Part of a small language model's weights.
Architecture: rotary positions, biases, untied embeddings, attention and MLP in parallel.
Training: a variant of Muon for these matrices, 644M tokens.
MLP neurons of a small language model. Each row is named by its layer, matrix (up: input weights) and neuron, and shows model dimensions 160-223. Each number is 128 + 24 x the weight over its row's rms, rounded and kept within 0 to 255.
Before each neuron's rows, "fires on" lists the tokens most often at its 100 highest values on Wikipedia text that the model never trained on.

fires on: "uz", "ee", "0", "ay", "ome", "ues"
L3.up116 [106 138 148 110 113 135 126 123 114 130  97 116  91 124 123  84  86 122 131 111 130 117 133 147  96 108 143 101 114 150 142 117 142 168 174 151 172 130 155 112 140 127 154 145 159 144 133 121  95 159 194 150 139 125  94 169 112 153 114 145 146 160 124  94]

fires on: " was", " of", " were", " to", "18", " metres"
L3.up311 [144 124 130 134 138 146 118  81  97 158 121 169  82 124 148 101 145 131 104 128 113 128  95 160 120  90 133 106  96 109  78 117 112 143 107 171 101 127 150 122 126 148 113 142  86 101 125 141 149 115 112 147 138 165  95 150 123 135 146 131 109 108 160  89]

fires on: " August", " October", " November", " December", " September"
L3.up578 [137 148  89 132 170 119 100 107  84 138 145 178 116  78 131 107 112 123 107 119 146 156 126 128 132 162 120 138  97 131 158 156 169 168 132  99 150 100 127 127 143 131 136  95 130 152 114 146 139 124 134 135 101 134 129 112 106  82 143 114 139 131 150 178]

fires on: " Co", " co", " gu", " Univers", " conc"
L3.up42 [103 110 119 114 115 140 124 163  95  73 154 139 158 126 127 138 119 133 109 113 108 111 165 141 119 144 157  99 152 139 124 145 190 158 163 155 117 157 145  92 146 151 129 104 117 143  95 108 162 153 129  59 158 160 110 135 124 135 167 112  97 111 163 127]

fires on: " Z", " j", " Abd", " J", "Z", " Y"
L3.up857 [109 148 189 107 122 120 119 146 134  85 144  83  89 103 128 113 117 128  94 124 128 138 142 109 111  95 157 133 123 160 152 180 137  97 129 145 123 138 100 137 108 140 123 132 139 113 149 125 132 120 132 100 139 105 100 129 136 141  97 139 122 104 106  84]

fires on: " |", " or", " of", " an", " by"
L3.up145 [139 119 129 178 140 113 167 102 127 151 129 122 114 182 170  76 120 118 158 160 121 152 133 119 129 136  95 109 192  86 116 150  73 122 111 147  92 139  98 141 133 117 139  95 140 147 128 122 127 122 138 142 123  90 158 131 106 135 160 125 157 103 145  98]

fires on: " v", "V", "b", " Year", "v", " rece"
L3.up371 [158 141 150 122 123 145 151 118 120 128 148 128 113 146 139 120 127 119 128 123 123 147 126 138 147 133 122 140 141 196 120 138 128 120 135 149  83 101 141 138 121 172 116 171 120 117  95 143 123 180 124 131 135 173 110 122  88 100 144 141 100 148  93 141]

fires on: " age", "istics", " population", " size", " income", " Total"
L3.up180 [181 133 135 130 110 108 128 125  78 100  90 107 140 102 107 172 106 124 108 163 156 115 173 122 124 134 127 203  66 125 125 137 131 109 142 112 114 103 144 124 101 145 157 138 155  93 141 135  90 128 133 125 131 123 124 109  82 152 146 164 136 160 122 139]

fires on: " |", ":", " by", "=", "K"
L3.up90 [140 138 158 154 116 118 168 119 101 131 118 163 112 130 147 128 116 113 157 101 121 154 117 179 132 108  86 111 126 158 126 152 126 140 125  87  84 135 153 135  89 143 131 147 132 110 109 121 171 105 133 130 135 140 118  99 156 100 151 106 133 125 113 101]

fires on: " was", "″N", "os", "as"
L3.up948 [129 121 107 172 133 103 140 130 139  93 122 142 105 123 126 157 113  98 126 111 153 125 113 121 109 111  94 139 169 119 117 142 138 110 167 182 118 135 156 142 103  99  68 168 171 123 171 138 150 152 156 128 109  97 142 217 149 143  88 145 139 138 128 121]

fires on: " June", " September", " October", "'", " August"
L3.up219 [146 132 126  90 126 107 103 134  76  90 103  81 154  67 162 169 121 158 125  84 126 138 154 128 121 123 122 164 149 112 148 115 165 154 141 153 127 114 139 121 110  92  65  92 119  88 117 150  96  97 158 135 139 132  99  99 112 103  95 157 103 131 160 135]

fires on: "s", "es", "ill", "ues", "ess", "ens"
L3.up146 [130  80 145 159 103 109  97 113 111 160 104 105 136 122 131 153 108 155 144 148 133 107 131 120 100 139 103 133  87 149 138  85  66 130 118 134  95 113  96 169 127 140 161 141 112 119 160 114 143 109 154 184 139 136 132 153 148 146 134 153  88  79 137 143]

fires on: " cl", "-", " of", "″W", " females", " years"
L3.up637 [191 127  93 108 154 142 157 120 140 125 122 158 139 152 119 131 104 155 113 127 139 122 119 133 129  93 118 116 110 126 109 150 139 135 118 154 195 137 145 139 146 115 137 138 130 171 111 134 136 139 135 131 131  82 155 157 126 125 106  95  98  90  90 112]

fires on: " M", " K", "k", "K"
L3.up698 [144 123 143 142  97 100 123 138 113 156 158  78  90 134 156 124 109 128 172 155  84 141 122 155 143 145 129 149 103 162 107 156 120 128 124 181 114 123 126 149 105 153 123 103 139 127  94 142 113 112 155 123 145 132 159 141 155 169 108 158 158  91 122 137]

fires on: " ", "f", " Release", "20"
L3.up389 [135 154 128 163 104 137  79  99  96 141 160 143 119  94 123  96 115 116 126 103 144 128 151 123 153 158 167 162 161  87 119 108 113  87 121 128 149  83 112 146 119 124 116  95 123 124 112 142 117 116 137 118 129 157 158 115 113 105 148  78 129  91 131 156]

fires on: ".", "–", "m", "d", "18", "nd"
L3.up122 [113 131 137 113 113 131 109 113 137 150 128 161  95 132 132  96 179  95  97 152  83  86 115 115 137 141 123 180 139 119 132 124 146 177  93 111 196 166 110 132 132  75 158 115 118 162 161 108  87 150  83 138 115 142 120 146 123 184 104 118 129 123 145 128]

fires on: " ", ".\n\n", " comp", "\n\n", " |\n\n", "18"
L3.up304 [121 156  58 168 115  96 115 119 143  94 150 152 123 141 127 151 123 122 122 147 106 116 119 149 119 129 126 114 121 117 145 133 136  89 104 129 134 121 144 184 119 151 141 124 118 156 127 127 114 148 145 121 139  86 163 112  87 119 184 142 136 115 132 134]

fires on: " /", "se", "ed", "born", "age", "inc"
L3.up41 [101 139  94 111 129 168 167 166  97  87 150 110 153 108 148 148 143 134 124  79 118 139 131 161 109 111 116 132  89 138 158 123 102  93 158 117 128  84 104 130 124  86 116 135 132 106 163 170 149 108  67 129 133 114 131 128 161 132 127  31 160 140 126 145]

fires on: " −", " a", " n", "ig", " is", " qu"
L3.up20 [120 153 142  96 129 144 122 158 136 146 167 101 144 111 136 141 148 171 133 173 166 168 135 104 147 162 110  92 142 157 130 107  97 156 140 102 128 135 122 123 129 115 105 188 111 154 136 139 125 105 104 146 139 151  94 147 133 101 122 142 113  97 185 159]

fires on: " and", " /", "ary", "64", "-s", "-l"
L3.up517 [131 153 114 110 131 134 130 129 135 112 106 111 131 140 106 125 129 116 171 139  85 120 143 124  92 112 120 113 137 131 122 141 156 118 116 182 123 133 131 109 139 120 141 131 122 130 135  74  89 111  95 170 182 102 135 104  91 132 113 131  89  76 120  97]

fires on: " —", " time", " as", "g", " Date", " $"
L3.up898 [120 138 157 153  88 169 184 146 156 149 114 133 126 160 159 157 145 173 117 156 168 117 117 134 141  91 142 135  97 194 154 121 138 168 139 167 116 139  90 142 135 154 124 136 150 127 161 144 117 122 200 143 172  89 138 144 133 142 148 177 110 106 165 116]

fires on: "ic", " of", "ch", "in", "-"
L3.up324 [134 172 114 154 147 107 140 152 148 121 126 115 138 111 144 125 158 132 128 164 118 116 121 117 137 173 129 132 168 140 147 124 179 116 139 133 190 104 134 147 103 162 135 128 107 106 146 135 119 146 168 110 133  94 162 134 141 146 125 118  98 112 114 142]

fires on: ".\n\n", " Mc", "w"
L3.up36 [141 103 150 161 108 157  86 119 148 111 143 142 103 118 132 152 149  99 114 129 107 138  97 222 128 157 141 114 127 161 111 120 109 135 125 104  95 178 104 173 127 110 201 130 120 118 124  88 106 133 131 129 130  49  92 163 153 126 153 141 137 127 127 165]

fires on: " and", ",", ")", "^{"
L3.up655 [109  93 140 125 127 123 150 177 148 190 124 104 141 138 121 122 111  91 153 172 131 109 153 150  96 106  69  58 125 143  92 147 162  95 150 107  88 133 121 170 110 152 141 125 138 149  68 116 174 117 112 150 118 117 141  85 159 128 178 126 146 131 132 139]

fires on: " St", "-", "arm", "st", " st"
L3.up950 [ 66 125 176 161 147  76 128 168 140 153 127 144  73 148 155  79  97 116 137 120 147 127 185 184 129 111 120 166 133 159 102 138 115 119 175 141 136 127 103 132 169 112 138 121 151 100 154 164  92 179 119 134  89 107 118 140 133 128 110 144 117 143 112 120]

fires on: " it", " It", "T", "20", "00", " there"
L3.up153 [116 188 148 137  74 135 124 108 112 136 118  86 129  96  91 154 137 146 121 129 113 107  83  93  92 121  52 133 150 136 126 153 127 143 119 130 117 166 168 177 152 154 129 125 133  73 105 140 118 126 139 189  94  87 149 136 156 133 150 107 165 152 113 125]

fires on: " |", "is", "-"
L3.up43 [115 127  91 157 171 123 123 102 109 121 157 148 147  98 107 126 107 102 121 104 109 117 125  94 151 152 107  83 154 136 136  97 158 139  85 133 143 100 125 136 158 141 113 147 137 119 161 115 116 103 112 138  88 116  90 114 146 154  92 124 131 116 160 126]

fires on: "p", "oc", "w", "pl", "ol", " by"
L3.up127 [ 95 136 151 131 132  97 128 137 128 125  80 107 140 151 136 154 115 105 128 101 112 135 131 160 110 141 128 126 146 130 147 142 110 144  94 143 146 146 138  84 127 117 121 152 178 167 106 137 140 164 122 120 122 134 140 135 109 135 110 121 138 151 131 166]

fires on: " /", " A", " those", "00", "arge"
L3.up239 [142 143 146 114 105 114  92 134 113  83  96 127 141 140 127 138 172 107 163 144 131 108 147 121 137 131 108  77 149 140 143 148 145 156 139 125 117 119 135 113 133 123  94 114 163 139 117 156 137 100 126 106 129 128 102  93 130 113 141 159 128 160 124  76]

fires on: " |", " mm", "5", "20"
L3.up455 [149 102 118 133 124 113 114  98 123 152 102 128 142 132 159 156 120 134 153 148  99 106 149 127 111 118 103 128 125  86 121 160 115 168 117 112 147 106 107 135 176 112 122  99 121  90 143 132 120  86 135 155 150 149 123  82 143 146 116 123 118 173 142 108]

fires on: "),", ");", " when"
L3.up710 [107 106 104 126 142 174 141 126 119 129  62 161 153 114 117 131 133  69 102 117 135 134 122 140 106 118 128 130 128 116 132 165 125 145 128 126 120 138  94 125 178 145 129 148 124 114 155 132  95 140 138 160 143 136 146 125 112  99  99 133 157  75 125 141]

fires on: " record", " list", " Rank", "b", "or", "road"
L3.up859 [130 138 129  99 100  80 112 149 148 108 110 137 160 159 103 106 125 147 119 124 128 102 100 117 140 142 131 117 139 125 169 139 132 104 131 140 111 103  98 124 123 145 191 166 129  96 129 119 102 105 166 116 135 138 110  79 106 100 144 152 126 176 152 133]

fires on: " it", " |", "ose", " Team", " determ", " ind"
L3.up279 [173 176 141 146 128 136 180 120  76 128 136  85 129 118 116 143 138 176  95 142 163 123 107 143  87 112  67 135 144 114 142 140 116 130 124 117 127  92 124 151  83 142 110 154 133 142  98 144  82 142 106 130 158  97 162 100 119  52 136  77 160 163 157 117]

fires on: ".\n\n", "|"
L3.up721 [102 134  74 144 146 152 132 112 100 103 139 151 100 116 131 142 133 145 165  78 145 119 153 173 157 132 120 112 126 113 148 122 172 114 161 118 135 128 118 121 128 137 125 193 120 123  96 154 102 110 143  90 193 109 128 123 108 118 137 122  97 150 133 145]

fires on: "is", "ia", "id", " Dis", " Egypt", " Ca"
L3.up373 [111 177 116 135 143  85 149  95 114 117 143 132 135  91 124 139 128 145 134 111 147 130 187  71 123 148 140 118 154 135 133 122 145 114  98  99 147  80 121 154 112 130 148 138 102 135 109 165 151 115 103 152 115 124  84  72 149 122 121 131  84 138 100 132]

fires on: "%", " June", " July", "-"
L3.up749 [114 145 145 141 128 132  90 133 148 147 133 137 106 158 117 115 113 108 142 148 148 127 120 148 130 135 174 114 118 156 133 136 124 142 146 170 136 204  57 127 115 160 126 122 132 119 132 123  92 150 143  84 103 110 144 124 127 156  76 148 130 116 154 174]

fires on: " in", " –", "born", " date"
L3.up263 [ 80  97 135  85 115 108 122 120 123 121 116 119 102  93 124 150 123  95 155 122 116 110 119 120 124 156 177 100 116 164 131  77 136 120 107 170 165  77 163  97 123 134 129 122 131 119 135 135 119 105 147 127 131  85 111 132 143 120 163 118  85 142 124 118]